config.yaml
n_layer: 17
d_model: 320
n_head: 5
n_kv_head: 1
head_dim: 64
d_mlp: 832
vocab_size: 14371
activation: "swiglu"
norm: "rmsnorm"
norm_place: "pre"
norm_eps: 1e-05
positions: "rope"
rope_base: 10000.0
rope_fraction: 1.0
qk_norm: true
attn_scale: 0.136
bias: "none"
tie_embeddings: false
parallel_block: false
init: "uniform"
init_std_qkv: 0.0323
init_std_o: 0.0
init_std_up: 0.0323
init_std_down: 0.0
optimizer: "muon"
lr: 0.0137
beta1: 0.93
weight_decay: 0.0099
lr_head: 0.00502
warmup_steps: 0
schedule: "wsd"
decay_fraction: 0.326
decay_shape: "linear"
final_lr_fraction: 0.0
batch_tokens: 65536
seq_len: 1024
doc_mask: true
train_tokens: 456300000
steps: 6963
dataset: "wikipedia_en"
MLP neurons of a small language model. Each row is named by its layer, matrix (gate and up: input weights; down: output weights) and neuron, and shows model dimensions 16-271. Each number is 128 + 24 x the weight over its row's rms, rounded and kept within 0 to 255. Numbers have three digits each. A neuron's up and down rows have the sign that makes its largest values positive.
After each neuron's rows, "fires before" lists the tokens most often just after its 100 highest values on Wikipedia text that the model never trained on.

L11.gate254:161130144139106089131105102156141135141075149131136154187170164079098104104138077139113131182148114084130109150127116139108150119135148105175123134119113111124133150164113148161170127115148151153104111100153120128153129121118170133056134137121122133125142121141131139140117164063178147196099105115122110156130109141147149095159157111144123100168079107156161152106142105119118130174109119108121121165085140134111126086139117153124099091115119126141130120095116144104142090084093105162117133134093135136173110102112134142144134152072131104149107118093145132122125076134133162113135099123100151161134142152143117127139143131125116134119110100114113068109154117149145127137121152114102158134090086138161143143164146152160154076145134155123122107118094151160107119130123140
L11.up254:110119091137145155099135081133130117164116109107167073135149141147127151159073151171135128130128123104201144154146128146105118102171145120105117162144118106165122135127113126101124139092131139130144139171125140172113108140112121126141075094145126140106098118179157130147131134133124123161133088147122110108145103152135104105181128132136128102137165126112132146164109146103157149135107101126138093098110171110130097172119115114162140139126131117162136154146086070142125159175096182135133103114111153198132118146131134106098129129085133107143100106125135140115122134169155135095118136147118163100077142094122081094123136115122138128128113119096125125131101126142094160100109151147136167070098141141150103139084150124117103096153124166125119094095141145097147083067150115
L11.down254:113135153134144153119144160141138145122132095121133127112126107132133173143120151114122166160120116138129129110135109113129086149154118112116119110118119122127114141141140108061152091137126140143165166130129120177142135096112151161143085128103142141107117094090127134165134089114105143130138145140128110149164107159135160135173151137118148168162167138121142122089130110135181172123114105119149135130095103127135134154150124097155124141130139113074143090114142082097110134110157097147124138154158131171166105127123151116097169173099092108166122139147149093142185120122159164108113157135129139140117145149147116106132152156138099136084092115138149155119135106157108107148129133184124139098135189120174078075059122101092101092138086175145126143099099117129097090152122116
fires before: "\n"

L14.gate136:085082145093156148108117146164124135113088091093146097127138142120124159114121117134146062129139130125127117114139111140141135116118132119091101134113138140124135148126130172143155159141107140102133142167153123141118075152149127088126159167131117099141134109142112137103096123129070149130131108138134117087142137108128114137156112097133091143117149106159096184116126109094103093133148223167113172131168169136142163114081102120128164087159137171106104095146130117166096113124119148152143161153143117144102110161109134121159147095129133126154140136123115148143101140114098114119122181150110119093165151194111139145115166107108146119129105147164091108121117154148136117117107163165081116149135129140140110142129145124086069132144104153144110151114138115097193090117118121
L14.up136:200140107123107127135156092140098123086121128121115114144136110125136158114128118138162142110143057124086089066133124120147134124088128117155099110081139102118154161145091127126132142111092128097162154133151169133139142110137171133111163122121133142142191115110132149121123135125119084121110141163167158118092119144149105111125132122112137153113101135162186103136110125144114112090119157129119100129103117122144167104093156112142134121112114138120108128163154134142153138126136120147103127160152167177101133171124127175148108130156146142122142124118183121133119115145113113132093151161125136158153157101123132110158165124121079155123096095166153156110092094133136155121174129078126134099171097113132119143153108138121091124110125119174192111079119161127120140147115106
L14.down136:111112121143105101112112109094138157155123105175148098154170111099109121123135146118124102146114179132110131121083156165140160105150113152116089120160125121118120127111119133126074105129133155122111102120100083116114178142128095165154127133130147137132117150132143147112158159075129126124153125095113107159105157103103143149056148172112125055112105168109124105123150123133139147135126101109125160130118116113112151091119093174123134149131149109115154129100105101094115088134067123137086114100052127133129105103147138148098104144132167129153140159158103116114133134117129136135139124104093127183098152148153118092120140128149127110120145100146150066111154150149159125115107140118149168148101144154120125127156145106161113133131090169131173129132126074133140148131114111
fires before: "\n", " in", " and", " of", " (born"

L14.gate248:086125132128146138156137154137123119111099095142153132142160105105107143072105123160131099077130184102127116155162102072139119088179149098129127108144148143109087162138178144128118123135122134102161105149124120159118159107108098123071115143194131151083124122109119162122144085136140129106117090114141108094112113125135068103109085130143163145092147120139159084122145145122142126158148092118127152106129154114139088127171156116110120120150143119103126151095118115138131123123112104122119119161149146151140130105100098128121095148170122090127115105125132149125127112125153119116150160128144100163173137082145114100147138112119164112103141162118111138137129144116155128169103134098152127142097095128039124144173139134155133126087088149184125116104160137120141104095129160
L14.up248:109103106160132144156140166177114130089093131094125127138127112075167093116146110159112123095135170135140095126166068096153115081179099161147159068153103116100125147133142148148104114159099131079100111142119110175133147117115124163140087145139142117104112091167157117155120156138139111124132090153142151113126121118142128104122148102110130070138116094122179118102120100106113132180126166127191114165132148095108131139146082141157142151134159155172126162102102166143142109127114124131108148141073109115113126104085130173166105125153121098135131086123113116120103124170131140136123154132164139108134162133121119090140079161097122118117130126110129157137169126085148127124098137110097109134136117120123142138139136158145100152128126148163122110125127148125088094137117167
L14.down248:106135098111131155095117122130140120057134068191142135133159123140100155139115118148135169151108124089103139115107106100106163093161126134143148157175131123164137070107125145163138135126139158144099122134167110110122136111157140135153128121144121110154153127144152114103116113112158095069176162153134097093179105127101139127135118164126105102106113116109105148092176114104123134056074119097129102109160155144128167151133165116109084167141182164123169132108131107178157119118111108126088160077139105137121164121092118111132133131129144135137119125142147129163111149134131109164112121086103127140114112124146126113115109117162077121150126148131138137101136134150119099155157121144104116114114143077102111118156168127135135138136084109136127178130125101113129124077118116
fires before: " |"

L14.gate733:120141142154096118111085134156137137126089140144112147141156059129122126118143151129117174131130135155117133116138108142148141152134092096108153138143073130126136096148114142142152168158153099154164170073119086143127077140150160133136177127141113110168144089155158161093104150113093112175136132130139126125079084092126090092185112127095158169125078121156122124123138088113102134144125192121164117081159115136151135136091140140090131155068111099071132162094137141123110138085128110136139137096130178159149126121132177087150146155108120149138116146092129124130121133137140129110085061116124132134102116159125179160174119137099123129144136117150172114141094111126129134128107123136085147116114145140138085154139166162121095095143153122097124125117121117140139138102138159
L14.up733:142141117118153093126161090106079176129128124119122131139164075134156120156137115115126153114087151099154126121121123090099141136139140147086115126080130095154151144135112112101127154117119132141088082126105160098155176155119111159132139088122107093141105108119106163117119148127129125148139178137118125088130139141131150094119132141107122127097120144129148142141134115124131098132120140111166119096121155154146137092158111150102119128113121142134131116115135138192154143166197137176092132135128156125141118211100126112142125148137144113143182154126177110138106120125106141111124201169107085107135123131094117091161087157121153112149135147127134142098109144127104158082154140145104128137103142102135087123069143113128121105123097138125146125100158136119086133111104078
L14.down733:170088142107107144103147093096107147135142107132097123089147133113171147111082140098142122163122105173139149122164148137085125129099159142153163129119115178087137103106093110119094155142101112111139137116113112114159160119127114115176060117104119103120128112089150134123108107145137136148139106107098131087159104136082150117145157098136125135137135117135132127160130115148151108165129150109094117111136089139101144134151119110147102135144115128141142106119157085137129083184105112129115117146205121113119097096093113096117134149134157142155120111155158139147153110096151107122115132112128124131139098132115141070151146132129115117136136118078117098147131161118103108107143132097092126149086150139115115135108152121135119085079111114153150156114165135127103115133136116
fires before: "\n", "===", "s==="

L4.gate525:136134122125070136101159141085195136156149115078152078132108122125122132138085165063131103120090133128082107140149128112149177134102136087133159161128124126117101136147158102123105182108146119098138087155100152089152147109126160110148147129099151152065117098122129134116128174157153169126153142109124161127150100109090125128157172136124114117096119138128157175118152109105136083108116157167116093134159126131147145115176154105148077094158090138148128109129144154177143127115132133101104084093110108191133125109134142141100116144167160135099112151115116126104161140119135111112159125164164151148098109148177114096111086131094143125131178087156126131119170137133125147130130109139139124140153110138081101110121118134126137113130102106159152116161155117112132153164114142
L4.up525:215116130167088116124109096125134117138089138079131142153153144140161153100100099095127116161094132116144151177152128153140127119142113106141151120089104137136148115147155104112133164175163111120141107127093139077157111115127130130144112136092094170082140131109147139122105119106149152110121120153120099099113098165142155127124148131107163164163111105096111110092124151115155129132120113135133135109175142148152200094132108158129114137161140136134104142128159108154080117134123104106121126101121141133156128150138116129141090135103155098130114099173115150131172113130142108098097054167105087088144153138117114146144121106128121140109198140126111146110118134116107092130143148138113096121173102102134107131136104163125150106139127139143138132102111119124138096103112115
L4.down525:156130119134081108154093131134139099125135130077079129135100130123097115147150128108168164103098130143092126150130170164156168143102124097121116121158103133087099151119153132121128194134117120132149110120133146095113127099146109110122135122141105157117083103102136129146124139106112117110158135116126157124173135131119117103136155132121129101135157078121108122159160104131150160125123146139131163147129131117135108141136134125093116181135104120131125073108147131105118112148124110148170123113115142126174114089074110139092110150118094154109117163136139152147155110108163183086136153152179104140149099162124100076127107093173136110180083076121132139117117143140111132102131134110188142143118145139125114116152126135118123112197116118168140117140129158108127081110152106
fires before: "\n", " to", " and", "–0", " |", "i"

L11.gate139:132138135092091137106161127098115163129123106107142171155123134127132118147152111111094099154101110070093127147131119119142147191120134140157121109135100200119165121126151101135144123123116106129138130084142094150138087151101140148137214127096129162127129113112156109148114136149146162099142119141162119116150131106137117153136080144155153140148089128112133133116132119113114126074131141130134132137150122153037126116112105133117111132111163136141095092116101070144139133150149105135112105125134145150097099146108162143156161116091136149143078148105122143125137137145155153121111073093164096131169118137183123130092126107141113141130164156116139113081177116158087083137156063127161150114142105129160146125168106141127157112109140161139148128153155129119115112129176082
L11.up139:146125093102089105123130098077107119175070147116176108145122134123100093125162099136126125116106130093127116151075116101098111145122121152152131132148129118106096129114133145095137113182117094098118120096108130149146111112132170172154137112092132153159126139112138133142154122097114151125152150138138138086097126163117131135130144167137139196159064107112094130109134130110111111109109155100133139122134144139118146112143144135142095125121153162152112124131140074092137110130139123155106121158109129131123108099134147106147123119112108151143168128130107153136120138126133132098123094141109113127169090165133127143129146091129132109122145106116116148091137147109141029165124152103109103087138132145122079102148106138146159172101097130133126124142116150133138131093128132
L11.down139:154100096103110132120118135120129151143139132099183117130112083161100089093138125143083164078120106119085135118124126127129124134145082121135154150129179082076129125090154133148146123171150155119133152147085155131155129154149098131118119140117088128146125112115113126135110143065085106107146151145114105136142092125149139114123128083129143134115089139135119129170167110132146139127101100144140132109102135141151140124095102121078121160110089150112098113083118103123103145126102118099090119139116155123176171148163162114104139106110100104125146107115121141107158089163131110123124154130113108142112158155131197138149125114125153138143065143164152158156149096111147107133169106148133116114152122110156128143093162132124098131129138126111138118178091145112147127121095140
fires before: "\n", " the", "|"

L10.gate573:141139140178166123129098102105108164082098153109152175089096111139133176145103182132146134138098171134140124174163113118176122126139142108167145137116132117113113127152147162129091131114149145117121109130145121140118170116120129100082100106149118129156146141150146147162155142131115115137127130128123121099084137124114120103122118113148149120084129114107116168137097145120080119138091176136144101138128189127182135055150115131102122131126143081146117157137118125096141155123091152154162123125163081098117151160135126119142126121145115141138105130126165166101117090109114137123129151115082133145110117135126112139131146146140140141126147165154093107108112125159106134092090098133111075149146107110080160132125113125126113099115115149151134098133126101142146130110076114
L10.up573:176141090125146150115117098125134116097132111101156099097070108149138145132130150104103148126110176124071135140129140104177108109131161091138159064103143128169172144135101150119130180128117197077109128168143066152111154119152125121116111133099135180110089103148110138155134115122143143110124100116117125101147147132138135120113129145100147082093133152147125126151112112131130118121128146135129132128114152145155123124098170087137123138130156095149157122113134149138126129135084136109132123124105101118067103104131118145124127098134145122143120084134113127147166102114144148091097140162138129124110179123092113154161176127135150092142132141133147113140139144119121129132143124104089137147123103129138103138132118132147065135091091111162107108111105086122112088102113111
L10.down573:120101110138131138154094113153127150115146154133123108133108115087179111108138128115142179129108133154136118154150118123155144117128140111121125128118141124154115131108126095127117127129104080101138128134108141141101161089169126176140111115152163115121166080157148136185107129099087130117093133131075119132113085129149135119156138119075138154126149130112166114144063118128158131137114157181148149106123161145091107153109132142134165103109142146163115127118104150141142110121115127139146139139121092087097176121133118143110120137102143111138104142166153113161150076137127133182116158147108109156127156127114116122122150132135101157148114115188150106155164095119112119143130133115150089116141141086107130095133148106124123075069106118116135089110117152129111143122160069
fires before: " |", "ments"

L12.gate303:138122110171098076152107182136113143154106107124116143183126094131120112122171149118139151130120072105111124122154142111131146131168133147155140143117105105144139140131119138196139154136130150125130121129112134135148121120159134139116123088134118148146144155128126108140088161146168119138141148153149110197086120137125157104166146134110154163101144134097141100171133082105128083119106169127160137087101174118167162128169128118108150096139114175111106125100136120130110141121169187138115146160150116153129133154119122139117125136118113121126166136062157116115135168111133084126108125092147159150093159142127119141115094175154163111131142168159162143092150143128100141103093104122099133151151130149184113157100084135094121095170169158142115103131118133133108140099100140
L12.up303:117148093125098106149139149134128154077120151145103152128126116125176088127170119130143147134133139088112160085129107145131157090082128163116122106138104110169143127124120121141102169140116114106081155158065128139095107176147110127124159154155141121155113143115125139126129131108127113129146135115101131128095131163160146109138160129127140135150104136137135113150172108081134133120133145149135114120135121149128092181153119168097115143102126098107171138135156169188162147121163112175089112116088171119151127151153124114166130120145084168119170168098167137105109083172142163145127145105151138113151158122147118113139112112109145128170100063147093123095142131130099136138129149100140138147111153127119112140147130161127081124100100107126112106154132128141103126127160107
L12.down303:132104147104113145158143133111129156141103156127104156113152122100130124135133084121146157126114127122078176086131128114133135090118133115144199117107114123115116169166092112174127106160157111149159116123082126141145124114108188092127107094134126172093136097117120140116145093159112107158178109110139125101106115123109157125141096110137151138087076145170163139103089114126144124140127165105102110130137142095150172115133140149144162136174115112127113119157135121118111121121145113162166163148130114152142131144136108116114165131130088081121146100093101180132124120111087095125079138141093127104154122107138169134120134151152115103103163126091123096137090104089107162119137148099155107072126137162155133129178133158116073117143112139118077136128155142111124138119130158
fires before: "===", " ===", "==", "s===", " =="